python train.py --hidden_size=512 --head_dim=64 --hidden_act="squared_relu" --norm_eps=1e-05 --positions="learned" --init_std_up=0.0177 --learning_rate=0.000789 --lr_head=0.00714 --max_grad_norm=2.0 --max_seq_len=1024
MLP neurons of a small language model. Each row is named by its layer, matrix (up: input weights; down: output weights) and neuron, and shows model dimensions 64-159. Each number is 500 + 25 x the weight over its row's rms, rounded and kept within 0 to 999. Numbers have three digits each.
A block is one neuron, or neurons of one layer that tend to fire together. After each block is what it responds to, as a language model described it from the Wikipedia text at the highest values.

L9.up593:489525512502487569533522495508516428463505501524495508495538499496464488564480548479498526493458510528509451498540487502496513553533521548493500529462469485535486489502517541516549485495472535541484497474500496480502502490527473453491495486503488468486498483538518507508473524487508471493
L9.down593:518531523516503510517499495475474535500515460531494467527507505538511489504523501464472484516501509476483496495525515546451493474490506511508517487512502506517507482450510490489540509463561526533511508505477498478528515516479497514493508522493565496514518509490480474500532508517465484532
Responds to: Prepositions and function words in biographies right after a job title or role, just before the organization name: chairman of, professor at, served on.

L9.up1992:472516546502496503472486488553486501530477499489482553488554547481502439521481507499514478501503460531502416483439529470538462503481511497438482474517485504505483440482504525515515479551517499522507511521501526510475479501571502516464529467531468482509510462544513484487511488512490500485
L9.down1992:497514501520544513490461491470476446532553546485471531473511468502504499498466489487519472432486457458483473523530537460470519478461500522491498501528527456488536526488489527521504503518515520500478521495509494498524481544533509471491500468500520549490489531493527515478506512512503510521
Responds to: Pipe separators near the end of a table row, often before an empty final cell (e.g. "| Turin |"); also prepositions or verbs awaiting an object, such as with, without, under.

L6.up331:485497531468449520505511478530539435474526481480538513551506518527527514514480529459508448482489518507503471473494551505527470567517508521457485500450527514493524466498526505506524472472504498537498513526473457480481535514507501505498478499529469462530470497486488468512536521473522503491
L6.down331:526473523480509521509515458506497489499497494499471514500499551517511468501517546539474498504496472491517483532472514488501477456483482523471478483502498524523537492481506492554512527482460523485511497477492484524443498519493473501466508529526556498498492535513504467503488514533479500561
L6.up498:542508512500530518499527492532541537457483465509491525507511509524477497474487526502503481487513486499466494471508556500509535509540527510513489477479479539481496504500526499507512456470497533486510425473506473470512502572468480494498551501428499503538499480462493537474524507478495498443
L6.down498:479539474500482505500513495465534460488467518503515504511469481511470473460498499483479467532510472526492524490515498533463489507478536550521466481508486520487479478539480525526514489500472494500518531508512483507454501507486487485505511452528523507510489509489468529511520532531533517480
L6.up590:540450485494485490473524473505485488481477505512537467463500492455552490524497473452486506495489476515497445514450547489549493495565515548496526458471480508482535508506534484503536474489448546510544446490513487515521541529518483501445535482522463449499523462448487456482472517487480503523
L6.down590:499471524487508472483511506544504485500508471505476521528504528546520495495524494505533495481455537482470517470489520520488501494512537519549491531479478479476482514475481494482501552497543461471505485509494516476474461515528507519548483520500497515495448517499455534506513487486492496473
L6.up1267:478446497477492569469443483497530482491511476482540492545544533533493518537496550505461471512468453476527460511481526532524489521559539532451511512446475519513490489492499508502512502476494497545503505506467462492517510509548517518506556454488500433463524492523472578544496473480513516465
L6.down1267:556530496503479505498518459520489497514516505481473500536540530486481496499525496503464498532482478485508516531483532527499501456526496544511501484489485514518527485495485499480510498518475493501521493510518483517467513459512495436489499496500538519483488482476527477507541518480486488482
Responds to: Prepositions (mostly of, also for, at) right after an office or role noun, linking it to the organization held, e.g. director of, chairman of, coach at.

L8.up197:480513507496501453501506498515492508530495496492490506512521501522495536540508534449552475496474533473511460498502488467499509507536511524492487491447489526499446445470503523532465472485507500517497483518504508512441522523500504460549518500512514471499494527515492509467519464482513493485
L8.down197:509422485515515523473452547485522509477476518492492482480481538510486459546471529531505485470514533495498498513466479470446501520551475508503477487527475514498512534537491550478484500529522540478498476462512534507516494498484484502509491481519478466506469492480477495510488523518554516456
L8.up528:489504471541498478518474474521500508484498491478501535498487520503524547552541515510505517489478526530485505512492516464551525509505502491514487509492484508524428472458460516547489479481474473497534488475495522505490519517486475510521459455480522481503487464501500476497520484477515505437
L8.down528:531504546547456520484490494485477478529535483527454467480535468540488503531482488508488514484494467535525479528474540503490526496501464511486527571471483495471499452506462519483474509490484485510510496524518480500496537515494511499535510512510513525516453466525480470508493528487481540468
L8.up1303:481480494536484529490486439543495482464491466500481460498532482490508542516492505513523506484501479502521505521507512511525486508506514513490489500493481560498459491478539540510523505470486516512520469520499519521481427500520468492515520507516493548517507487515515466448492487492528510508
L8.down1303:474479506464489517482517484481522452534510492485518491500483481515518460457519502496466516519479498448525525527481488505494507463525520481487498466536482449469500533510554479509498503536500486552472471468491528512471489472478496509458518508515524489504515449503486475493486518530484509457
L8.up1670:501524502508517503539430507526533482483451517504508486494512478515487467553470494472481444452518550500511490500485556489532510473479528558469561481528473517511544472502529513534489499498502474533469497505504448508488491503547519501478491498513544510479517455496477473499501498482499530482
L8.down1670:449506498466497542473512468503440481517525521512531500513492504532486480477515533523472494489498522495491480490469493545523493481475513500522464495462548487487482517478513481525492502484495529508519534501517444478522451483522499530427490525536487517484467501499518517492539500495531497486
Responds to: Mostly at, from or of right before a school, university, club or away team, as in played college football at, professor at, at Kent State; weaker on verbs like leave, join, entered.

L8.up56:453480538506489517483458543515535516511484462574506507555537490477470498521494524514518482516491495514527507463525496517534509541502568531531500502459467496477549503484496551525518491462529533518498474476596472505492494490496478455510491480461500522496479504545485506489499495482539493491
L8.down56:475492457476473525471479546462519436511508481495519562465480499501525522527482549481523519470490468481552501477503506495565488482480477500489526461505505525490505460542463507527492488509471502515499480498496518465496488501510529525518496551475495490497516493511496490472486532508532472494
L8.up200:526514547474492531470464487492502505499476443519487517501534531518506470513443518525493455504504475479451464497518463482537498538502522502526478477492460529500474529531487503493479500501502506523536509470528472505500461451527498528481480494497493501528515495524472476487492520480536471542
L8.down200:509504505481518529499510481524501438507494492551506508522545512524490518546530526457512483496535457459538478533496512494494541532448531524548492503497475531486524495533485504465478485515482478479513471473535505478500492511486498503486542527459497524465503471483527483510543454503513479500
L8.up876:440506588483495510463469519510480470542525522492519517540506439554532513488521524496481504487518539481499436461500507487517499522497490547485514494535498513512493516491462525496569465511507514508519537457480526523508509483487513483505476452486461552513495449506471501483530522492524495504
L8.down876:485533454475536495508515541500542523497511528493503477500485484496459484513524463531459518486511465523529474484507466496482502479522520488514531500529485500503496486471514441478449501488489517500530499463495536516524472496504478543447539538487528505485519503525510529502494481540526525502
L8.up1948:498490548500502531480465500533498454482503489572483532499546534518477429504484503498514486496491502487516457478522524529509517542497487521503458511488493496481484475456498530504521457523492540457519483530563480504474504524558517470505496511486494498512508520560465480477477532458551484511
L8.down1948:487520526515486518473480478522485493507476450538479481516555522474519501489538494538444509490497488511518486514469495458514495555502510472511511517517504495498520485532545498506501502501479494548508519528516477479519495478509508486518490461522507502503468533472528519475527506537509520474
Responds to: Column separators and field punctuation in wiki tables and lists, mainly pipes after a cell value, plus colons, semicolons and equals signs; also mid-word fragments like dev-ast-ated, bre-ast.

L8.up225:513514530467523466488502514505486504530534498486481507493517475554510476530547508540511522499504497493486511512463519486512447518532490470522493514494500530501474467468522506533519483508495511552489504479516489517455475508463505498515485481513477499535494492495488506495497488469499489451
L8.down225:453498542450527509539515491484512503526514498479502486483489541474504480488501531505521518470512492483469471517495543490476515485517498478485456521543494522497473496503511478443506472498553484497466498463464453539471492520507442512537501520496475441503497508464519481494514475510530500532
L8.up395:497531522503503500478473511491501430476520508497479494467523524507527549535564534514534493479503520542529527526494513461536486509467544520490514522451491540516480513500492505496538443522513503554526488458473523456498500487530487475515507482464496492517458515485456509503488475460517506535
L8.down395:489495528512536520499425503484490477533524530480487471504505526527501448510498475484485475479511490515499529459480487499478511538516516522509496486511540467509513515430464537501460523492526472472505490505465526496529514550516524481472523503518512473495512496467481506483499502518468534512
L8.up521:516479493469486489508426545470472480506501537486485532503495501493497469528514534460524501540463478488473511484562536491541502520455486522483496471461486510510533524499486516500504498467537533494518491445455537526527536489511519443527505529510459506494474484509477526490484537492528501518
L8.down521:541521483487480533481484486499514494450533431503571459545472493470520541521513535514481514504578468526501511507500502535500521496525509428467505496479507434459520503483532503503498494464519511446483489513525511496483467497474452507445478492542471478502504495505452477513483438472491495529
L8.up1353:503485497533535504518485543470521486509486542521498548492505492523479537545485496527492480473497519517507474514496511480497483541484512546429487484493476538524456503498501539508539503520488524505539499459466513519482488444543513466482478496492494464507491445497508514488539520483522508528
L8.down1353:538501501475491493480482505450512493507552505476563465507487499481508470470522467463484492554536483528538507506464454513520481505520482497483528484504480529450485490502459490524487499502505492512531518491555508510520453472516502522510517529514524530488495466486539480473489434518525454506
Responds to: Separators such as "; " and "| " right after a number in sports statistics tables, e.g. 27; 4 or 0 | 21; also "career" in career headings.

L6.up281:462450549503439555485479509560498471500497500505482499495565463498506510541453506501486561507479502496486465516501503477492502537559523523501505468476503496512533524527505517521493522502490487491473483492510511525467475505480462552487476452521477498514489422516516525525509493461511500485
L6.down281:489549494500520471465475540500496524513507491501498497503506511505493456471499503473494474520522422474474543551532523438513459541493512521461526467503520491522493545521513515508462512541481478521544471502532473504519523527502483466472531480500499517526510529463466531483472458448499479518
L6.up443:533461537491517505480463492491537448537488525530525549472510475519520456516484503513485488501518497545443488457470528449472493543530465522479465454506465501554568445466466526545504505517508497507507513445512575502497507512512493514491533513508423521531526488460484537489480476487545528465
L6.down443:497478486547468505476487503511466513532464488526487490504497503451524490547531477462541512483490520502447466521492551518470473503507521519518514484518513507511532481479554493497471546464428516476469483474492495504507565488506513539538532530512475505493503529555505476490474507487500516521
L6.up449:501455530450458521506474523571476499503483493500485559475500449510492478522520465521499520426498514497510497506475483468499501534493493508468497419479495501519488507534498513490547477480561493534456471494442530509514495526517540513527529504504445499534492469496446532463513480526512488526
L6.down449:454557506460496472483489542505474481539498496513545497497497547519492498506527480469515529521486490550489493495463487493471517514533485503487476518484519489502502510474483490498466498517522462485520552542468526520530542492511475456516507505470520494539502486488489556504515511495498479479
L6.up673:492474549506509506497499475504493493523500522567491505469559552503511478525493485449540460482471537546464485503485535480480492535520484515445476492505461502523516470490496523520513522502474525513497490416494555483467509462510433556513514487511454473492502484521504514484482521445516523501
L6.down673:514503519541453518500467528494510479522460491513458525462506510508476471504515494538508511467525526494523444483498521535478504502472527550494469519480513499499494536476505499516522491512537500515480494491472421503550497504513544474523519462513497522482473482561471500497521551510499483523
Responds to: Column separators (pipes, semicolons) near the end of rows in Wikipedia stats tables, plus the opening parenthesis in disambiguated name titles like John Catlin (politician).

L6.up20:458472564492550516479486502508506492549493496527499526499570516504511447480483525518536504490501539523541459504492527517522510514475492533494464479454454515499474467479514583510493476503493509504508462488497527484414447468553491536533524474499476491499511468522485461512517515476526469509
L6.down20:464522488525460530482493526509531512521490491487460501498504500487496514508517495512520487482518489500479460478462511493520498521506482505506456457511507511462554508473533498466464495501500528536497508535492471488526497507582547508514465521503473529505526518532473542480553486458521508492
L6.up267:476481527487517489484447504491464519496502505550515566495520527522478471508492544517501459516495515530525460490474538493526455492515459543447486510485500481541464510478500496513508516535494518547501519458474462481499509474527478521493491452526460518472500468457460478485472513503516483508
L6.down267:456478474488475517536484512542526465504507515502509529479501553500426483522532498490500459477521546493501500494470494514522501453468484506524462463507511518482538465474512479507496484518514507441507499518514497474502476495498511520490506505487508480457495505566508469486473487498530483546
L6.up1444:500516544485516496498461524548479480534516501503503500499535538508454457515541566524524448503524531492489480476505539472524476501534497554452466504499477495501499479459489559553534518530485564489523486502493513467471521445538497473477517469489463520497530487495455495474491494476563510496
L6.down1444:530493476503506475471468477483484511499536467472492468479483542528526531465488492531468482470502480472468470450502452512466492540434468504467494513516484487481534508513524502489469507488535535541534487507487517499493492508537494518476481539530500511497477478532496522480518476545512496492
L6.up1923:465478536487502505528473510517523526490502546526504538516537521500436463506492509477513509505514503473485462464509498480495491496535475563474459501495472481503495467478484535535518527522465518504519502464505523449509466468518485542484502465462506507484493480524471477506471533492525472554
L6.down1923:458502478520526502479523519460485468504488459500468503473476483495514501505500477471471530507506473467522502520466488500500509526478452510511472469526508532467524503492517497490515443511543515516467498507528485514502490525521535462475474499524500517499519490523515525468512496497502491536
Responds to: Pipe separators in Wikipedia markdown tables that open a row's last or second-to-last cell, e.g. before venue, notes, record or date columns.